MLP neurons of a small language model. Each row is named by its layer, matrix (up: input weights) and neuron, and shows model dimensions 32-159. Each number is 128 + 32 x the weight over its row's rms, rounded and kept within 0 to 255. Numbers have three digits each.
After each neuron's rows, "fires on" lists the tokens most often at its 100 highest values on Wikipedia text that the model never trained on.

L2.up201:132118161091096070125160149194125104080077101140079161098119141159112111139125109177159132122114184186111131131136140121153181033135108130080153085110128151148156157100117192133057111170041094154083101170123148099093199182127133145153128115155112100144125165097100131101056102112126148128184137098188111053157110138140142134199131104103136108160127154143084101132140136123145151128157
fires on: " loc", " United", "ount", " Aust", "|---|---", " found"

L2.up668:136130123140137146119106162168181172236105131116122100124113119161149137115120093153155202165138171134054117152152221140115115084109099095079147143137125076085151134106199149131151157154130129139144159098186161157144074149136140098106141125123114138094147151130160077176088128107074148075135085137116146126119098140210136110132069130096184117071098127082115144147126147100122152042133
fires on: "C", "ational", " c", "M", "inal"

L2.up244:087168142233113136136111109144144111124167089116131121128120134089133134101127155145148102148130176126163136168179186093093113099175085095115089142138124131172142118095142152117094153108089135147066084149126104093139133047096149106141121101150115158108146189166078078091135086132166113115149118134110113091134131164129078108150152093144175150116151132049104175169157170049145103138148
fires on: "ide", "to", " at", "outh", "io", " ("

L2.up551:105198098150083129090162137124068145104116110098065163162054155079151154105168090090106106129108182096126101124148073095157194126165112120131137100153132152127134087138095091116132096163183065089108109097148104157171123140132125071161145140143151118119130165124183122125137193169158155100171066170169178135134185144216091144089151114143154139095104083133084127144148081183135113120121
fires on: "en", "or"

L2.up24:157114143156149165089131087136137119170143161105127148184154095157124083133122102163151120131177171113092139153146151173171141113131082078121061109116123176130054151191094138150150141173157092122132103120150226087130082101123125097064152147141109179065169168129099147134130132150102072104128128132138125152089086121098121161136139098145125126132126154114099130108213128115176126086092
fires on: " play", " s", " sh"

L2.up264:131135126150129200109090069109133149170124140155095170138090117157173051129116174135170108170116112165158104120121111098170125134106110166126157134104104180144134080116027113099111081179182107144093126094121097201164089103157158130127114062127160156163103095094145105142156152051143064081109148128145110159090108084132118092099132160113098109095145114133108158153133137184108134136078
fires on: "ent", "en"

L2.up430:145130122147130083196130065157160109103111090150156143038155129144168072131107132165166120140124105122134142152133118101136141132128142180129129089135159110113117166080163104093187138116165114082084127122164160148129112091137169162090170142176106193204143088070149136063142095193143158139162172178122074092127136096102137136140141107108135093105132129075150097179180134096096108066102
fires on: " de"

L2.up464:107102114089168174190083126118121109089095188100132138138110096106095111120178142137155162114152161172109144148075096112102111134103145150135133115187157142170152175095137148169132098108114083117143102201169129100173191117095100112128096111094127169134127084139101158105152185186144059081181118137180119153101124103122144114117136120120155103155135123147123140142116105111162138070069
fires on: "ation", "ack", "ount"

L2.up563:186093131127074127126131141105147169126105107116153170087112137187150091121133182124202159116106178103170054123076118176071137147056088157187087165093099140164083071091177142184074079148188106146106143089155049132143133073169149192137183130138148113144136124073110115164109154121108093105099167070138067097198113147105095110122096124135134140146072135125126095112131111119152132133206
fires on: "ud", "P", "am", "d", "th", "nd"

L2.up159:155114141119115154171136137137213190143114187104132126100139092123186199148116135091091113164136127131106125135155111164122032183128135101203124140135110156097091136133130173113178130202116162101100163145154143103168174145081127088097079159104141176194111123153162184116136095120088099066130185158088164126153106106110099176155142111104113126100117084124132115096129153127124151127114
fires on: "ric", "ical"

L2.up725:155117147137119117164107151030180133122067126101192104120107072122092129179106138124105098120090104122171144143156109158130207127153096108106125112213110107133148123151152101123059127134123088119108150114091128175115109099150208113112093140142135119124101091151191127130107115130150125138097109101153036134108076100126159146095164204145149080126059145117132135117081087107129119098165
fires on: "ab"

L2.up473:087096100171065104114128095107173149165110115145086138102148103132167124169107119213139145150125091121122114157178171050079149092069202107119113169104098145142122122157130143087118156136182117178108156064125100090154123181154080107140112121141163076062138094149111099089115066155131098088137125092160183096130134170109163106053152151073121158087141130147179153100139143142082158061162
fires on: "w", " for", " 25", " 5", " 12", " Q"

L2.up669:168100142128143101134076159085180131112093082120145154135148124130095121180126138155095091127081180190149110125110096123127092132118093077091196122132098133106175107161178135117088130102102143147108126113174115109157139073128122113194074132133157159102178071126157142140117176151148122096174082123153136083106177105128138152105067125126107070061093134138155153158097130138110025131081
fires on: "ib", " sp", "ab"

L2.up280:140065093130132119120135113162101151105157107160115130158100151107110199136104098155152159139142104120150144089114127100104123140134163112152077157214129144100087133065103146074107166090111163128100105162145116147128114095095132091069143098197141135159126044146074127148131159085111094153133123059135153104099093132114127120097100108148071125084097193162188122175166123124149126109121
fires on: " (", "\n", " Le", " =", " pl"

L2.up103:182121153123117143132126082159163097146103128209087126149099158105083099133142093115176092123133101100190077133113106142084085118177108090148114095081129129094139136109114152125178140206154110145135159065103127115124141138129137106122131183091122146098179151156153071141160164097116135098147117140156109189064165100149088130129114102071093132064108114084123129116145101138169096069125
fires on: "ian", "ren", "aj", "ric", "ib"

L2.up14:088147117145086101139101143160123075145166126122071132117119157120145095074094187152094128147040173122123156131134135103139179140161166124135167091193127111099143065110135066146151076124076147138183103069207133207121146113154140097138173164142074105122082147103205130085131168126101129131151095110199067077132138106159171115107098146142154179085151117113114099128149108061178171126095
fires on: "ep", " of", "ome", "ow", "en"

L2.up488:157073159121082104186091180179117179150131142142165115144075108147122138087131135136122151130174114105104145103105171169118072155171111184144114075092125084035102084047122105065084086093153091135145138158158136157136134116175158214113131199093148113124163120152110137086124099136100115117137122089156177148044123086103113090137118119182127071125096145157172156163109090123063121064159
fires on: "oy", "ust", " serv"

L2.up595:136114103130110144122135132066123122123145165161118094095140142099100186075070091147085181077069105129159146123112143110092196111111176184108123114198097160130141124123131152109174086155112128146109134163148100113129131149109115077139122125130131126118126165125143124069087149140166164132093157101144128110140055127089122099093125207123153174111161124201135101082145136132119152155141
fires on: "w"

L2.up474:178182136133137135062136102100108156111083123093138168138181168145102141144085125148106126205157173126101115142096143122172139113085071106099103171159180048098071185169140146130210117154205129104155118156114118143136118191083135081116155116151133102104126109146136123166134173124084096093149116132139165104125101138157092137149176139135128155148124113149100138129089083145049107159126
fires on: " un", " man"

L2.up477:147129123055117133065124099133159095136165127099102185099125158168143101155125109177136141065122137154152154177092105120110106104131144174114140075160141145158138115083120104148178127106104097117130164120110131096160169138125180100077184160104146170062158109115069121128115099123149120150125120158156100117149093123105122159134110115129137173138081077078091105073144164165106082139123
fires on: " pro", "overn", "inal", "ious", "irect", "ial"

L2.up749:168087124145158074145122101138155087092086059137167161105165121165100195108114144079106166082100167149109058135103151142139147155108103181126095156089130149210121112120141155143088109140119103112110122133100117090147158112109121105115112136057125159169128156155112151149171171103162108108111123033073123181116107148117129189035131091144096183097094149169150123110115107131115097157077
fires on: " t"

L2.up448:135087157065061173141157149134179153187163132137141155135118121171134118167172130120111117061136121086110105102083098076109140163105166125073103137141156100163091134177129084120098146099153162119188084151134095074133076124163165131112092135095080121110129127187164149072146184154155072101150130121127091097202165095170110128150151158213186103111073157113055103121107164135163148156150
fires on: " work", " p", " pro", " New"

L2.up88:105177114061088126154136100151106132131067105152102169137129095140149135154125115074147201106157165197180139093144149132149150161132149172155071145195115088108215146149092208104148076028139146084113152116151094090112145145150121124103076139109123111112140085095076122090137092115168152081151090153169154088158129143094135160148141089130119158140112188116085147156096156134082191119084
fires on: " p", " sub", " per", " Pro"

L2.up524:164156130109147187177151112060183173158124154144124194163158115164096146118118123132091069127117130115104082107105151127137105152131162059069072151085048126208146117099100173181138131113138135144120168128086141137178111132134097121118086111114121096139136139105163116126171187174091100141148085111066121092083129107082107105127172147163125122132161139074129130153148171139135092085110
fires on: "ree", "′", "an", "4"

L2.up553:090118144153157137133161204101124098093105097137109099120152126124095167114102094134150086168160096078151131112108153129075098141127146128119133178089133138138067109179123120097103073167145110103137152149130136133150110173057221189125096129121116163104107106090051163156207169096144132167110140126079133147105099135181105145076152141209122103131126091113088186144149118110078133197173
fires on: " ab", " en", " acc", "=", " dis", "rib"

L2.up285:101144159097075168106139093138167138107164103059172113110105170135071122134107150111156124112166152097118147145103121156131168146132097124101157213153133126115095144110133122087125149137082124147092125140137126086090137125088159121086131097138122165157148091092126084061128200097155115110111094118140071088156191139103060138076145145167146122151131117116192147184151179138134100118092
fires on: " ("

L2.up139:143173180094136148104074093151155169128089131160080130146121103164158067118158125149115108149101086080168168136112107114130119123130131152147143123088182132104143117153115108120211115094127079163130095190141108092140092167093113112127121114073103144140102144210140111206127094161140160159185141099133141140143194114083187192117202078108146119107096111052119122113142153100175141135124
fires on: "uc", "ie", "is", " th"

L2.up213:130145109120118204081135124139163152196183113135127099090119101124108182129115135171129153138093157112083153090071150147081094091121111084162191112177076050086091082186107093151146158170164105143131143111150099158069080167100110079087128145143110151108141128112120181135111119152179129134112114127113143103098164129186176120135124090157079153132145140079187152137150180104066170081142
fires on: "he", "mer", "le", "ar"

L2.up504:094133107091135181131136168119115174098069170166157138126157147132110159097156084072168167104135177144106154101148152131096158105152140150151150164130112149084160123118163128147105123151176078147094168157147117143131092134061221107172122123123101154124148084099100153136184077117174108155175096125148124148117178150132118075113086093169049175137108203142110080108162143163139109100143
fires on: "act", " Part", " part", "ul", " sy", " ro"

L2.up555:152080121126128139152111110130106169063117130135110137111187144085136132146126181170123090125128158129148109059138121170140090137078168138164160135084118125101086154230201096196152091171091138149117134147134155184112134140200156159134132134162111092142063115117088146126108055163149091161126092152117080116194153186184120152156148057098121100093107123127145086094162214131106119106129
fires on: "ar", " Mar", "is", " "

L2.up273:111156138112116154153106169075195150136112116099135148178134112150125176129124111105100069110121144119097116134104159121118170125125133108141158159176110114103183125113094130069073129081065155092091142091130078123109139050162152136074141183077137068134153119176112173119107145126105124124142113134137118076149132181122126150159143136194220117151103112116173101108123178146113099184196
fires on: " and", " in", " pro"

L2.up523:161166172142111083125136106078120154114099143151185058149160150105120180097111137110110090149159088126149133051111199162125106159080115151189138172144143141120092102155191096146157163146147040107105102131174103103105119182149107141135119171154090121144074138093158178146130103079125150162094117150071125092142124156150130161117186139154144145194099138082094133087095074128101125128154
fires on: "un", "ig", "igh", "oun", " un", "ou"

L2.up631:127153168097145106115150120118088171094095152089114150104088153071106061120169077184134109130120116100122138180144156069119123162114159129099117149111109129068187081063143096126154093153110111089154147133050169093079123126099075142088126120145103125142149117107070131112160153100089125124166173138121119167144128177153148148114139094124084146093155203084109133158125159117048103129101
fires on: "od", "ith", "ach", "ob", "B"

L2.up636:156102152183128100147145168124105188117101158182138099102118159171064154120130110105201171164189158121085112170126113137101056113096146124169172095122137076119129149069079125133117112167099141135198153095149152130130137131155096107101126199153131122155144145185181130195039125130099125192109133066146133144089124104104169146089088149128121128093071105195090064152130074116143167130145
fires on: "out", "'", "ough", "ust", "fter", " not"

L2.up87:065133144148086118105143156154140136145145148135152103128174103111140119111078088108103165079159123180145075160150158170119170108145153116125115113184097101091163175185109105153154122146181132156125061153100144105154102121127134086110141155170097130120117152096183153025125138134231062149081080126088202086124156135129116103144112170156202156172176104158180164053142109093125174090186
fires on: " serv", "w", " w", "ail", " E", " off"

L2.up344:114130127162151068091105103082114085091159139128103152118148123140129154117109115176167131122104143084146134147177131127162137146158093173138096098100159119092111111141090131082141102167089114113122090138152153172179154078165122172059105114131155140155134122157099137138122102057060104124150069157193156163091104169143142137178127159118129086121135100014191126118161139053164173104086
fires on: " Y", "ik", "ith", "is", "Y"

L2.up697:162182124118162106158114111118125117120052167114123189102111099158151144105125111151200076060079123081137162149108101088128177120124121182131151103100100110141156082180168097119125162118120176127135092112159202141194168170181183115079153117141158072155111187143118087120144103115142120115117113145156177098103166183190131116179089146166190148158124092067097049155107111155183087102186
fires on: "A", " l", " 4", "R", " |", "ated"

L2.up233:151066124149158120119137126174133087127061088065151164146070149144155169125123080142107095136115125116099149138133123165151129146174086107115083151116103095181111138136128119077106133067118116128059175134136124107175140115114173170147170122212125124154106176092149133081118146150151164182101163102107128132149157198155121081145103105198168088130098111075150058113126107139157120156149
fires on: " res", "$", ".", " bec", " ro", " h"

L2.up111:190117202137112089131159093164108158106149160098186087099119125061144114139089089140081084195095196085143121151098105086115171180149160125095165171157145096097099087125178093131143116116156103199173172134135120139125097116127124149133162144139049200191147143150136071124132112122145122099127195134172139176126156047197059108131171151121125171090100098074135158131116115134140153170144
fires on: "O", "R", "V"

L2.up148:157140111171063122142093109147113145106188144117123160121174172104100125076098100131105093138122157143188096122138069164177105092147160110120098110062141115095164114107163125142106189133107139104105150146130129103108161099115105152147127165113132145146166102179151145117131126086110175173195121091164119060142124119101129129154090144140131180087114098083131159103200111096153124131106
fires on: "ich", "″", "ace", " G", " spec", "amily"

L2.up329:121069119208088134186125143123122097086151115109120170119109140111146160156083098221136154139114123120155092131104107139167149198119130092085092170192118131114145054147067118167139137115152090170103082094164118130137084132129168104194136071179141117142167146112162141165067172109174144113056155131189173167127162110173070118095065117142120131171136083158101113058185111086147103158163
fires on: " d", "L", " ind", "st"

L2.up296:072116148149090092133138101144133082058102147122125140138102138052139144137042173207089151142195156146107108190100140163093115103116167142135160133134106173098145057102092098186141122154126160108118110159126079089101140153168144126103142079069140136110128138127135137150074123147095127148084115135178176200092105087158137130156098173107109157119122100119120112108038132170161133143154
fires on: "st"

L2.up224:091150127162095147147125128146116125124120120136105136129137121148164124070164106178127105110090140150193140144087168132170211072098108141140210146117158099110146150191084103092152102062112148079100158111086168113134100141142155112145138195110084126176159145123111107126129108160206167103133143149075143103125148083139103118119123138148191123096099067115118102210127043106141068130116
fires on: " o", " ", "1", "d", " |"

L2.up186:121117112126105092095078151108166112091043156165148137168116132158100121109119157116125084142141112116158147139190143111135143170091160157153148169172106117172163112144099095117131060112141194066164186105119159108112173085117097106166123156065178161120123159073165124081152102153127098130169087098125087085079105132125099130166116154116118136099093131172129154061109064146187086131145
fires on: " v", "ill", " have", " has", "form"

L2.up312:138087215123168098132099143114164174089089044124133140160128147149068209213143150153076117135143151112110145117119086166102105107103116179144164138168100155166123090135093118130151094111145124148127095135143154161133142036103093153097138112045117110129113116134160136144159181065152134119143073146133127161111100147137141137120091118151105128111169115111077139179127137196225052069148
fires on: "at", " /", "p", "am"

L2.up241:142066124124095153121166150177139140139113157043161125095136107129091175132154112125111131144152144111202174126122186123101175118151118079130095148133118118104089146109173198110117193189147127162121170171108108150096133109091133118102117151112169074061126146090113111144120131076144129150074119136082143054132036119154085129126126141114096127215146123103120143125146139162129080134119
fires on: " ass", "ss", " sec", " bec", "iss", " during"

L2.up91:151156102146185142143161166110153174151113170104137139085125167156105164135134092133110124103118097136116066160158121153145089187121166129136134102154062084162094136126130086195112103120132132139100157142106101152080072118090199114124073132166059069167089119102132136134139167111149113147089196100129158153163119102189060092130164167155122151173130156031171131104092083141105120118107
fires on: "F", "E", "ep", "D", "d", "R"

L2.up483:156132184135105160185107169032090125167124113150152153129140091168070122074084155121092159135128179100142160115199157113146101158103145107117173110138091108086174083157060089135160093116168113122140188146114127143177167149182153119120130049084133138159121059084154119136129083150115093113151065104155171129110103154085147126119084142174129165096090138132158149126198189157083074072120
fires on: "ap", " app", " cont", "ust"

L2.up367:151134066142049129141151132113111097134145111109150144098119117157143139161119132117090165149093150125103177073130140113176104093162184119190144109178125133150150169208118188129159099150076102076101081067177221118146104066182120126074181144121111106121112107153129178135102105147098108109088097124181174089061084094146121135166091160168129174140135105101143129153088136115164149171098
fires on: "ver", "ition", "over", " p", "ex", " Pro"

L2.up449:115160079139107124130174172192118124149098128132127137158123162158167143099125081118175115108068160163084128119073113186143074122107136181149095121134069146185112111110142133122110150153113146102153093163193117142117133085165091094112127144116081187088161127128103191112122168154117139134028097115105107124163137087190098119084144120146135104081132145102070048097131173158143118074163
fires on: "c"

L2.up425:101125114121148136092142117100153138097166171137147108079125128149166073139104082191093207183110133102161172107126120100164160124145080159060150156132172107142126117181104155065135138105185107132111143206117152065105111116135122149150118126160127120162113181182110151108099157064127098106139156177070104131133168101152051099152153173116123165115169099073118210115111152105084125154122
fires on: "ife", "ide", "ons", "ere", "on", "ice"

L2.up306:134131125096162176122099147151086178153195119165149131074048140154163151104125165104175132125181127158082137173119161090128104133110105151042110125131135099065073108136066121071133138150112129117150141210120066140112137116125132099106155131174093168105112133164149168173127163063102076066154145115128148111120116103139170142189129163169169088148119140148096153159202113131124164143115
fires on: "ust", ".", "l", " new", "pr", " pro"

L2.up662:146156139082095152185090179135177126119062149133076124078075093181192113117118099088085131081073090129118122132146118147129149137083122098095136148130121116112103109171142143136103085118096121148131205157167104132171114143198124127156194131159120137108116146130159113150098114078146114108094090129143185104143150102165116150167140151157130139115122142117143157133073093095206054150116
fires on: " on", " a", "U", "."

L2.up562:129128228098108193187140161109123148094098109143136148171174115110139178102101128134143111163115133154146113188213116162096092095111107128114095098122141177102108139096131152142145129158181188115141135176057109170110135089075099072124112135114108125153151145101146164131179102151090085120190043151118095147124131133122074114123159100105081117151104093166118111078146116155098123045149
fires on: "oc", "ric"

L2.up63:120098080186132177099132083133075144145155128139101118093151173103137146117092144183149119194142102113130129063142153178064110103127106134109149084107126123113085131209095177149109166078152148195162118122143129090168121128090142113158106147163110118148127133181133088066107126097111098181083170083100102095120106141118108096123183177135125149087127138119124106145113110132148156155104
fires on: "w", " w"

L2.up417:054192104187131120084161136109163073185150133145136122122127136126153121151141138097119114140147129148107111140106058101097110169137132204111096103114133124168169150183156122094116124054136122099156097190111131137186186157124092148108133140160135174148123068114149070094114113102173113149093128145195042129198120024143126117119122078142186122117087188095086096136117135170116129119128
fires on: "ub", " com", " Com", " col", " second"

L2.up299:169095104129096098140142093149133145133150135138132069094093125162153097175126137186067098172133083099099106082117080142151129162083101124126114109121138155191054115107097149141163080151109175156119110107145134109123116080139115171134121097117101176110072166221207157091128125170148157162138133119160121141143168135079131088088154152133095137118156161050186113101143138158120157091086
fires on: "is"

L2.up93:118130112170096130184123134091168162149140101119143107144138115152113174136127159145129151106120107101185093143150145143124178047127139108117158141138121126122124129140185104181174088173128081099118124110131128100088100106152103168122089095149154140108170141141082087123137171097138108160067135163098077126089113152134176103115087086071152144129120106098218151076124153180105104105149
fires on: "ar"

L2.up206:140090130131178124140129137114121126116114095126133093152111149124126110143121093074070122109136163057126131195158115131145156127125162125137082176093060093167132157103125131159135103134129122113124129047103156011165160095125101120154131191151082135153078160169120084112101156132098118133147107176132115135147091177154084142147140135148128152121157057148122162119151098159098085198165
fires on: "h", ".", "iv", "ed", " h", " were"

L2.up560:079107114129058194144151142121150116124113107094169152112104139074098117077122107068115174140035122143099117147147132104123155200091073100136115166090111123124152155107123104096127123168092096169162108165088087164156099074070120133180141160101134203165149150134189150151129137131153171196143194142162120113155093127139073142133115140131131091106107108128158139099124080122197163073174
fires on: "ia"

L2.up214:110150070149144117159129140122138147099181154105177143166173128110118130102052136075100176143161136149186175099130167098150154129129064125140184124144131094106104145119153117112083140120098132139182124182139162150131111138087135150132134136137100099123158147153150071118111098173199135114097131118169097126158134083126140166168061078177133122161085171181108127096112130065119074124125
fires on: " h", " ch"

L2.up565:198080104119145181146134097176181114135044172080154154147069137134117120126175119122179134063206138132133134165104123104083108115074105121147101150147168113062105202137128163119122119093192063119139135110090091131136131107155119160090134090146115123127116085146086139197104098107104160166114144071121166178108116127117080150109149075133149172085106101128184158134139134144121150141134
fires on: " Le", "hn", " Ch", " pol"

L2.up588:197174130158122141114099179111219090112109140138147158150104095129164100132080133168135102113106070141101158150164139111094135111110123116096156105152116101195139127107141070102151162120056075129170142072108115143110096113139147141141129134128122123160084112163105102121142137141138063133161128147071117135148138140132168128131090122097132089104131154101163149085158193094055195101143
fires on: "ar"

L2.up658:132077076110121145157118096105183110092173108139137113115104191148136124137111073140163085148175146134139141162106124136189117158072146140118137130089107154106075097115093098126146072164130131148161119167141178142106193088122130052098107098146131131146144102097192149161080109100116084143147166102099164163152157124130142185142157186125108141134173141087140156112139133152088121170159
fires on: "ubl", " le", "l", "oll", ".", "ol"

L2.up584:123173103131145086117175152117120099079126208092152167082180157156136126111161136099121146129184137138122118120146128151143178151128112089134109150096097161152118132102168116171121100163096101207140156182133121147105098152050128089154092107088131067153141201140149121129178190052198078091123140133080146089122094152108123173100139113098078110080136162128144133082146121116180154137082
fires on: "orth", "c", "all", " h", " the"

L2.up679:129073126131128143113147148112132108138146083103163103131109152116109133166112116130152110089160134119151165137153110158156095111179158129246118105088085126121077069121117131181096093139103116140193079124189100174097170141128148182081147168129118138179103133181126151084176218098096151146112087143171118149092136131091147131147170107113106073131175156084160166131074178157105099126124
fires on: " in", "ant", "am"

L2.up102:092157117220109152114132183089171133113172154153148139157167174185057161097093108082149178077124146151113121118136138137102081094118105095157105087185120136124166128125101115192113148084101087128080134177126122102121129119130146126161118107140108092150133159131184163116133097134140083150162089136194131153152138150134107155143142133191142138117072164122087135088090127117091103068070
fires on: " all", "ack", "p", "em", "en", " has"

L2.up199:178095149132113192168090110107080146119078140126114109119117092130133127134130112100046160132135127068197166068160121170110139134155080077083126152108152163108190120145115140139111181151213168132121145129108113146132084114066098172092092121108138096172198094113143135081128137158150138166055107100170099077114111049127140134118062122148082165166079204117090163166163126117112095107136
fires on: "y", "et", " ch", "ey", "ia", "A"

L2.up286:116152100128152127118143156113141087126156098149098099097126114203144142132132082133134135158195120170117135138115168142157138088150149089129158121126148091092093098179083213147175178179109060118113117155104091128147130146154088118123166187118104106089180102072082181171142104136146092101138106153127107116133098120163122122110086105109139136149083151131093144163186084110121098159144
fires on: " D", " s", " first"

L2.up116:210129143104128120153148150156145155168101126089146121099095127066084111141181152107144085162142190163104099195157167107111133156108105168132093051068050121100153087143102143138173126138128085122135165116113168145138126139135091109117124091139102155145060114130134099139163054079163164135112088127116151099142087107130146135103140114168074193146108208160179124119111102139080161161092
fires on: "ri", "ur"

L2.up42:157142172116139154138108159091181145073182100155122160115119120051125112136136061206071074133127148086077126131118120101110078142152107077117163117070144123134131125162108164111173132175071131153120166095160161077178088084118171073127130122123089143149183106098082111117171088163069199145155137111098125133154169125155152150138121114190129136067120108123143113155195137112167149141053
fires on: "od"

L2.up628:133168111138094150122089125122171145128163084117154150079113111121141144118144138121166102155128161096184181104154120063133091144144141070080163080077176099134118139143122133117077159177106168096132105122155119162189139201123120152141131186163115113189132136141085129102142096195167111087098108151106091172135081073158144132117149067085116158140142120119165150148115041117150097172066
fires on: " Count", " Co", " loc", " co", " a", " the"

L2.up135:137116132098122200142134134101151132084069097124085136114111072133135137129124189128118194116082106160118174191094133094097200144144138118130173081142109121157112091118118134149131119203177106145134059077144096150103122156120104101061113161166130128142126116109191157150162185118145126105099137162182094141145131107104131057138101164158181164152165162125146120118149174104091054098158
fires on: "ra", "le"

L2.up188:103136208097086179116127071112194146158166099114189159115157109094096087129113123151110147097191153104156128154094117097128128207083047169125117107104116079098113156166126118126104110121104098092128089124135105114169112101107170149121109091093129089129146076136105121135127149171160121092137140146128081126138099125152072162119122120193130183083080108151091165158087143091089140169133
fires on: " ch", "ub", "ap", " med", "ip", "ob"

L2.up699:160098131063134137160157118087174144109110055125084205073113186141135125090160101155088139131158093108110138093123150178188117120139113211103130155155118081139090094122108180123139115059112114161142171179082130100163106161118188160139149145139114101111108158082105132075124102100059134181137150142115152146187083146166133106114131119081108119181071147132163116097114123145107195082140
fires on: " W", "W", " No"

L2.up300:178093110093115103157114085146179143144149077161108149166148135132119113165102132122142082155134125107166085187068075135218104133174106110107173109127151135141125148126106134124147140092113087116105104192127041124114171127107167134102121168106148087142084138177138089119143129094184136149113152153129117097179106085098123126146182147069096150160104179120137118103139119124132135090085
fires on: "i"

L2.up615:143095172148136091141114110136116153125051116103136165148155082159156138140151099149177134196191170127158091129075134106188189075092128151155110142116108109120164108074131139145123136146172147121092141101173197144148061094168068087111170114112130136159106135142076184102154110179122139165141116054096157073106093140181094137087096075113091146102102171145108101112074136090112099106053
fires on: " med", "areer", " his", " /", " play", "ball"

L2.up518:084138141140081118121094154125135186117084140135146159127103105149106130075114084125130142139054147099120099124136152138123135140106075108149180135115112107187140123063133103190128053151161114066110126184166112154154108134171150133060147170142134101164137087171088159131087126128154139103105153184167186192175163133143136102122120204095136129144120123165153131142134118138139094055162
fires on: "c", "A", " cent", "ced"

L2.up352:113117112148100151196111146101133117154123124091165126091117168125076133108115083132081127125178137157154141171161137144140134152113148148050175120066086136114103094145169122092139116174176115112151123158117143157093115132125138108088116137139159156130154112101137110112066130081071121157155170123141125111134125146098178053113058137119155127161147094200128106112170137162158126088153
fires on: "m", "R", "pr", "L", " Comm"

L2.up635:108120176128122186176102165121128139183133157131152125136076138097100092082075130187114219171128142164098188102176114109080119143129185141128158141131095098073191125151136054135100161138122089125127117104137118125164134142154108130141139099083115117091102153145181153039081110111135086192126116120114147169143139140130092107076094155158125148177153149121168112120129042142175097092106
fires on: " st", "id", " w"